config.toml
n_layer = 14
n_head = 4
n_kv_head = 4
vocab_size = 7886
activation = "tanh_gelu"
norm = "layernorm"
bias = "none"
tie_embeddings = false
parallel_block = true
init_std_up = 0.0698
init_std_down = 0.0
decay_fraction = 0.85
MLP neurons of a small language model. Each row is named by its layer, matrix (up: input weights) and neuron, and shows model dimensions 128-191. Each number is 200 + 40 x the weight over its row's rms, rounded and kept within 0 to 999.
A block is one neuron, or neurons of one layer that tend to fire together. Before each block is what it responds to, as a language model described it from the Wikipedia text at the highest values.

Description: Before a pending main verb
L9.up31,220,220,188,175,146,184,167,168,211,186,243,217,134,167,226,189,223,277,244,220,233,218,113,222,198,223,169,204,173,184,202,172,239,293,189,166,160,221,228,169,214,232,177,171,179,178,179,146,163,206,240,138,242,224,253,229,169,199,229,160,281,198,174,273
L9.up92,263,269,256,187,185,176,209,213,182,203,205,246,253,221,192,122,135,205,212,164,214,185,237,165,233,240,210,214,193,189,170,229,271,152,202,247,241,172,230,156,124,196,227,146,232,245,266,278,126,248,265,233,211,194,237,177,191,228,84,240,196,190,170,200
L9.up134,249,144,198,239,204,180,108,231,179,149,166,211,124,174,162,188,199,280,305,137,187,168,216,203,249,202,213,145,223,180,234,251,230,197,189,211,164,235,269,226,191,281,218,167,158,238,200,230,185,226,160,171,200,235,233,213,283,246,103,244,231,213,143,245
L9.up252,175,175,250,180,185,212,138,185,174,158,231,240,188,207,173,212,233,237,175,213,185,169,154,241,173,217,183,217,169,238,209,178,230,232,197,214,193,243,228,216,119,244,157,163,228,266,165,189,218,214,292,90,211,244,231,171,88,154,194,185,213,188,179,263
L9.up396,220,150,223,209,184,236,175,230,201,208,160,236,171,202,125,187,235,233,230,242,184,235,217,194,270,176,231,164,180,253,251,195,215,262,235,252,221,197,257,135,187,176,142,182,167,240,213,159,174,246,132,177,197,254,266,213,182,126,217,249,246,213,143,214
L9.up462,152,207,165,179,215,250,200,247,227,174,155,157,190,233,284,197,198,192,197,209,235,192,249,151,157,250,190,154,263,198,133,153,237,230,218,189,211,240,206,297,144,169,186,152,198,158,129,194,188,233,188,146,262,235,173,245,243,264,175,173,186,230,225,227
L9.up499,180,257,186,186,203,186,157,204,267,116,125,175,207,209,161,172,202,215,266,242,186,189,160,158,267,184,196,145,232,198,153,231,200,224,197,221,250,255,260,178,168,224,187,134,167,226,129,166,175,146,193,197,214,269,210,186,172,209,137,146,269,210,165,204
L9.up514,198,213,183,143,163,239,179,163,238,196,269,220,262,166,161,130,177,234,139,156,182,171,190,223,186,173,207,181,181,236,240,210,179,222,161,212,241,220,221,197,192,227,168,162,169,216,164,237,180,223,195,201,240,232,260,202,176,142,98,252,221,264,218,188

Description: Leading digit 2
L2.up371,206,258,213,238,183,176,181,206,154,225,273,187,227,239,171,204,261,166,197,171,213,244,172,177,197,217,225,191,179,230,202,212,137,251,202,176,232,209,154,221,167,272,253,119,248,270,133,162,172,205,195,137,168,143,164,193,237,144,202,237,275,198,115,177
L2.up725,212,209,199,190,147,219,189,248,202,132,242,240,170,202,119,270,222,217,145,172,184,192,275,207,214,253,185,176,195,249,197,155,205,256,185,167,161,163,194,197,211,209,206,207,204,260,198,152,225,207,205,154,256,220,139,170,215,220,170,116,247,171,191,184

Description: Year-initial digit 2
L11.up146,167,178,226,173,230,192,244,150,251,215,148,238,225,192,265,203,226,133,189,194,192,117,211,216,225,209,198,221,236,251,175,167,233,271,120,161,160,185,188,176,195,173,189,186,187,167,194,112,228,207,171,250,221,213,198,164,206,206,263,234,217,151,246,169
L11.up411,226,270,149,113,207,165,182,212,232,243,192,259,234,205,243,194,219,205,195,245,185,259,201,169,154,269,145,214,227,179,157,185,238,170,163,174,219,181,175,131,180,224,223,230,187,160,223,200,210,213,205,211,168,262,190,136,207,169,201,136,253,241,308,237
L11.up540,162,188,243,216,155,228,123,205,112,186,189,251,189,207,147,258,171,136,190,199,238,179,218,200,191,244,219,255,141,202,216,223,203,285,203,184,170,188,205,220,217,201,231,232,213,217,255,176,183,274,198,219,190,290,207,251,246,122,170,225,171,215,200,157
L11.up744,230,220,235,188,171,170,118,166,164,152,149,199,220,230,250,138,244,132,197,179,225,206,245,170,217,216,187,212,145,138,236,237,242,235,184,229,177,142,208,191,218,230,188,171,219,160,220,195,179,263,259,196,237,175,113,204,191,162,154,243,202,198,233,227

Description: Hyphen in compounds/codes
L2.up199,262,197,169,215,171,241,211,221,229,195,196,219,186,194,153,171,191,191,170,195,194,106,137,189,271,226,194,293,180,200,120,222,209,184,166,130,191,241,247,222,193,165,125,205,142,147,144,265,191,275,171,140,167,133,208,227,190,118,265,302,210,203,158,218
L2.up367,269,178,143,200,112,182,170,155,222,207,223,120,197,187,213,182,176,197,198,213,132,238,103,184,181,219,212,241,293,221,220,210,229,178,164,143,243,241,167,251,252,192,150,238,211,137,197,197,177,230,194,158,150,180,188,166,169,120,311,195,173,232,205,251

Description: Subject-to-verb slot
L11.up243,219,209,210,193,221,263,210,186,203,202,186,179,151,139,235,227,201,159,172,195,228,163,157,174,156,177,205,176,290,252,246,202,251,212,252,129,185,235,264,246,201,207,136,220,184,150,202,224,177,188,206,207,163,261,193,170,185,201,90,203,246,269,173,212
L11.up701,192,239,206,158,169,241,199,176,176,197,190,221,214,258,156,208,209,201,210,209,199,212,174,170,146,210,180,240,222,216,234,187,232,159,240,230,124,225,214,147,118,196,217,80,219,239,148,198,202,176,199,234,190,276,228,170,245,161,203,185,216,216,122,192
L11.up730,225,204,243,100,185,271,98,223,275,218,151,193,225,147,164,149,161,195,234,158,175,191,210,227,191,198,161,160,241,245,213,207,202,220,249,230,261,238,210,215,182,252,152,226,171,164,90,196,209,191,214,171,197,294,255,197,168,207,122,152,157,255,206,247
L11.up750,177,196,175,151,229,266,239,164,173,173,255,201,198,208,209,244,196,156,158,170,108,144,213,235,220,213,175,253,171,222,253,145,222,230,169,245,151,231,225,183,135,248,230,147,241,188,130,199,170,150,207,298,188,301,261,194,156,232,114,270,239,283,175,228

Description: Year-initial digit 2
L9.up22,147,191,148,143,167,177,219,280,149,244,144,200,243,188,255,218,157,204,185,207,217,289,238,192,209,252,203,173,190,203,186,228,226,208,226,292,168,292,269,222,187,256,225,259,212,162,178,197,189,237,235,208,197,170,241,231,116,314,213,222,156,226,200,207
L9.up129,186,187,250,180,163,218,201,122,183,238,124,262,135,226,186,178,181,226,189,191,228,229,263,154,124,245,145,205,165,206,296,134,222,190,244,179,207,163,171,176,186,270,249,170,237,217,161,227,205,218,166,163,173,273,164,209,249,173,222,175,211,145,225,132
L9.up238,206,127,171,236,173,196,174,276,233,215,123,193,225,264,194,250,160,204,151,199,197,276,268,201,193,237,202,199,215,202,249,218,185,170,215,226,201,119,270,253,144,240,195,224,189,239,204,236,231,166,231,230,220,172,171,171,196,235,217,208,182,197,268,205
L9.up503,255,188,156,154,241,242,249,162,203,239,158,147,178,231,187,193,183,180,170,179,218,216,292,182,187,157,194,199,175,168,156,168,247,256,207,190,205,140,243,174,207,224,229,145,207,99,238,192,220,151,215,221,266,215,236,173,169,277,222,221,188,268,269,169
L9.up523,166,213,141,244,221,136,152,164,203,176,211,158,193,236,227,190,250,185,151,153,180,199,272,230,303,232,231,178,234,152,194,186,175,195,241,240,237,227,225,198,243,173,211,193,213,271,243,125,204,149,155,207,214,228,208,194,233,115,163,108,254,223,217,229
L9.up538,185,231,220,220,190,215,260,162,290,244,198,104,218,205,156,177,198,206,285,259,192,151,262,167,176,248,129,120,253,130,250,212,226,192,166,145,229,186,163,210,315,172,250,147,158,256,205,287,195,223,116,156,277,239,196,154,210,183,217,162,190,199,284,208
L9.up867,136,114,247,162,255,281,183,167,217,197,164,200,205,235,294,228,245,202,192,288,239,214,269,178,248,213,168,172,217,201,265,181,227,185,208,199,323,188,217,266,234,216,248,199,203,167,156,158,128,184,240,163,210,212,194,188,197,162,196,176,232,188,213,191
L9.up884,210,195,208,174,268,231,185,160,221,147,118,326,208,194,217,193,222,179,172,194,232,249,229,130,222,327,249,157,175,206,238,167,176,194,176,256,225,201,186,177,226,181,218,219,227,154,166,182,271,195,141,155,170,277,174,157,144,218,230,259,154,266,213,230

Description: Opening quotes and brackets
L9.up25,202,203,193,234,174,260,241,168,183,276,134,259,273,197,185,90,255,203,153,193,124,190,111,259,133,179,163,139,243,175,170,248,193,195,199,138,197,248,183,306,156,66,207,230,170,206,220,246,192,215,253,195,269,207,253,228,258,233,214,242,173,217,220,202
L9.up147,136,212,193,200,206,213,200,235,250,282,247,296,182,192,224,181,198,211,238,313,204,244,133,141,237,253,157,204,216,183,199,133,295,201,247,231,108,256,239,123,229,162,283,211,145,206,100,294,164,255,152,225,179,222,141,170,196,148,176,210,205,227,168,216
L9.up148,139,151,166,192,235,263,115,249,229,200,245,203,221,173,274,225,167,221,149,216,224,207,195,199,218,230,194,180,214,222,143,217,276,221,217,227,131,223,212,173,130,189,171,168,251,121,240,188,110,225,241,212,143,181,163,206,132,187,168,172,219,165,161,140
L9.up367,162,211,253,297,230,213,190,191,189,204,179,286,216,208,239,155,289,277,273,249,238,133,179,158,268,155,274,167,192,217,166,200,232,212,213,202,65,228,260,252,144,174,180,269,175,79,176,185,171,190,192,191,183,183,223,178,188,172,256,281,178,187,118,166
L9.up369,138,228,206,230,208,192,215,220,222,229,216,213,245,194,189,221,196,150,250,250,205,259,194,172,208,193,153,75,197,160,145,207,245,214,195,191,137,208,227,188,187,137,199,200,240,165,203,209,177,162,171,201,188,193,220,185,153,217,224,228,171,166,264,180
L9.up490,293,148,193,212,259,208,210,158,228,129,208,211,258,159,190,222,137,245,303,283,230,197,142,277,224,133,183,175,214,218,271,246,227,207,175,171,130,228,155,242,215,118,193,263,224,188,133,222,213,196,133,175,228,251,162,206,256,226,111,188,205,198,198,204
L9.up776,201,254,248,170,183,204,228,160,198,223,152,224,184,210,147,110,184,178,188,279,279,194,185,136,233,258,123,172,157,209,158,183,233,179,185,180,271,210,162,239,195,212,170,190,211,216,194,206,210,167,223,210,204,264,197,194,255,173,280,248,161,243,230,227
L9.up791,213,193,205,199,238,176,174,178,258,239,181,198,159,196,221,124,225,269,247,275,231,154,179,221,156,187,237,131,275,278,167,205,195,149,205,156,177,192,166,142,181,253,204,211,234,218,169,233,237,137,176,219,243,99,172,246,193,175,243,204,183,253,154,192

Description: Opening quote marks
L11.up77,201,141,148,196,202,206,141,199,198,192,177,276,343,177,210,207,226,206,268,248,147,207,150,188,161,199,159,218,188,183,213,154,278,218,210,185,179,269,207,210,201,198,175,164,211,165,140,211,105,232,183,212,173,203,238,212,213,208,265,162,191,176,211,219
L11.up294,214,150,182,205,137,226,254,213,220,175,230,295,163,214,201,251,236,229,256,314,197,255,204,129,221,258,174,165,241,194,195,154,285,129,137,171,175,261,169,209,155,235,199,236,169,116,251,208,153,275,121,246,175,169,178,208,121,170,222,180,281,153,155,188
L11.up657,186,225,177,226,194,158,158,178,223,214,233,264,176,195,152,178,213,196,240,239,214,287,227,217,295,221,231,173,121,209,174,200,291,236,250,203,160,208,180,194,221,216,170,211,218,192,281,234,155,202,215,158,197,186,223,162,266,233,176,258,245,197,190,169
L11.up890,248,191,215,211,242,159,154,208,229,180,207,238,209,193,247,210,267,229,239,269,159,188,158,123,193,231,200,177,216,224,207,264,191,187,185,233,87,193,177,197,164,226,266,150,292,188,215,151,200,174,144,164,186,155,201,145,191,199,251,172,233,184,249,262